Weights of a small transformer language model.
Size: 8 layers, 5 heads of 128, vocabulary 50257, 97.2M parameters.
Architecture: rotary positions, untied embeddings.
Training: a variant of Adam for these matrices, 1004M tokens, 8031 steps.
MLP neurons of a small language model. Each row is named by its layer, matrix (up: input weights) and neuron, and shows model dimensions 304-399. Each number is 128 + 32 x the weight over its row's rms, rounded and kept within 0 to 255. Numbers have three digits each.
After each neuron's rows, "fires on" lists the tokens most often at its 100 highest values on Wikipedia text that the model never trained on. A number after a token or word is its count.

L5.up1666:139165128193061118211085128114142165089097066176094116080102131146113182108131097143125109098151099137070099184121174147098129095139110148107100156096142059134075159122098099190143099184082134100195206143151051194139130065128121119154161113142099071104129136100118120088125143179071128137
fires on: " " 40, "-" 5, "–" 4, "ur" 4, "ić" 4

L5.up1657:162095123133136140137111153139125093135137124117119145133099108109133119162142129098107079098131141177054157113167139077116074192069072165111120133138146080145153153113084164178135124206104119081141198159165108190126091178132155175127129109157112095139143103144120116083177130155090103128
fires on: "-" 28, "2" 20, " State" 5, " people" 4, " Street" 4

L5.up275:106149181171097148162137166182091117150106099075121199151123136152109132150109115151100139107159126135127130174140142147151075131175127168103181141107109111122088124109080148106160125149083136172105138090213095158179177188221092120098154139136119158114118131112116093108115113113123106116
fires on: " a" 35, "-" 12, "X" 8, " " 6, "1" 5, " any" 5

L5.up1721:122175120112118138123124075168127082089135087145142180047162109121180077170122162159207140119176173076109132163127122072102088139150118141104174122113115113125088202125078140132166162096089133100140073116192115082150155145100155121136136082153149110157129104117137116160127146128119105094
fires on: " and" 23, " (" 11, "/" 8, " years" 8, ")," 6, " or" 6

L5.up1723:144113104119138125112142116113136100167119157141141101091130165135148173173149179117136137118158132107174158143162159133141161128082109120139114164160100132102076136120101092157133187071110088134127137047128132127141193123067113114122130143134110175181104169110177082131182157084140179150
fires on: "–" 32, "-" 10, " ^{(" 8, " $" 7, " (#" 4

L5.up1276:208099151127186124143125110114079096176159105090109136118067104113148090168180124139114135137144140206128163151103179108088159150112119133073126155133106116143154159133132147155123065168110121039162142159103124148148160069105099144135075111136126153131121081145155127131077142106120216186
fires on: "–" 44, "-" 25, "year" 5

L5.up436:146107194128143123110162127168119118139145100122114121135110179073131167135137214118079156076153133141135115174092144163118079137013052120132146118150118160098106166115110213148116102114104133152132114177152130137146109117135156152129143145134124160133162083138072111154117146133114112132
fires on: "," 41, " April" 6, " March" 6, " February" 5, " October" 5

L5.up1588:114140069118139082141164159175177078132095104120177147147125141084177114142149144076162147124177142139154161119090148092084131102110136150143175136089094074132129126218089144181157117135176146102067089113157103099109107109149176111134071096131100160067104117149173093061109086110087156185
fires on: " this" 16, " his" 13, " when" 12, " said" 10, " that" 7

L5.up1652:143085120147130190129163096141115186174123135114179115102157120091115135155127157138134163073120168152133122142087122133148116139094140178111142189146188141153081154195142093151204130154177156057114153159132110132164107135102104126122127087104091130138125103116188102099117126125134153205
fires on: " |" 58, " date" 5, ";" 5, " and" 5

L5.up816:138168130096171125092141162158174152158110119128153080133179170128142081139098141103127143179149141138105179121150175167145138157125093162156110112119142092078092085119052111151229107106114126055122128105159105088150129138104180134116083104116112110190142086111138104083136120144166104169
fires on: " " 50, "-" 22, " and" 6

L5.up898:160053083124066205160149177123206143178153175163159141100160140135106122133118192132208117114153088141148111179129083160100105120115114198133150142116159089109124146147071123124151112131161117123103113146162146068113139116081089118131138090138064138149097127142119104100092142160081153173
fires on: "," 53, ")," 8, " in" 4

L5.up32:135166124182114138128189140167149107142141182148176060121119138095110133169169171084163109105123109118160133156171115118105165145123192108112134174125155083121094069084151129151154113050129081191131129113125154093120171156108129123158105102127142104143161134131124071152137130148136129099
fires on: "–" 28, " –" 14, " in" 9, " through" 4

L5.up764:073093035141131159085183101171155162100138178074089141125095091096151163096143182134143100136129148141133126150093148104117144088079071119163122198087183094107143090145076159093163138104136163133130172167138111065098103163160132123125135105148107147143139079121104095126087128131140187149
fires on: " which" 19, " at" 13, " that" 10, " " 10, " for" 5, " approach" 4

L5.up1845:102158112136181156056103130128111094088149099104143097028109121100096115174174156113164109108140135136096127140116127172130156100132155138077142166122093088121103088136073139183183114110106106143114076148156098080168177132120135110152105109157121095096133183159161085082103125064101149153
fires on: "-" 14, " years" 13, "–" 12, " season" 10, "/" 9, " games" 5

L5.up100:115099142136095162118158161130117099130100174123133153143129139119136086133194160104165108149094123176190134146046099127068075108132102157151129132111172096118068125119123118190076131067099072144099107119138127093147081132144112139140093123100085089174116136137103088132139113132128112086
fires on: "," 25, " in" 25, " and" 9, "-" 4

L5.up134:118247042118124101195109096124160155125091074186101064104062147086135070205173147174111121138158124109105132163119180112100141117130145158160147151135143141122083113155092170093162158164123089133107060135187053118152156153127098085112084084106121207147086111078177116132143141100158095112
fires on: " as" 42, " which" 14, " that" 8, " This" 8, "0" 8, " " 5

L5.up890:090141090156151130123118137144155127130163125089173158094153164141157150183152152108114141161151146176180158172120167118117115133111151116134176150183144128139142172114119146153137154117194112126133083087211145068057130077118107098127100073138110115159100134152140126100114130116102198151
fires on: " (" 15, " on" 14, " by" 14, " along" 8, "ق" 4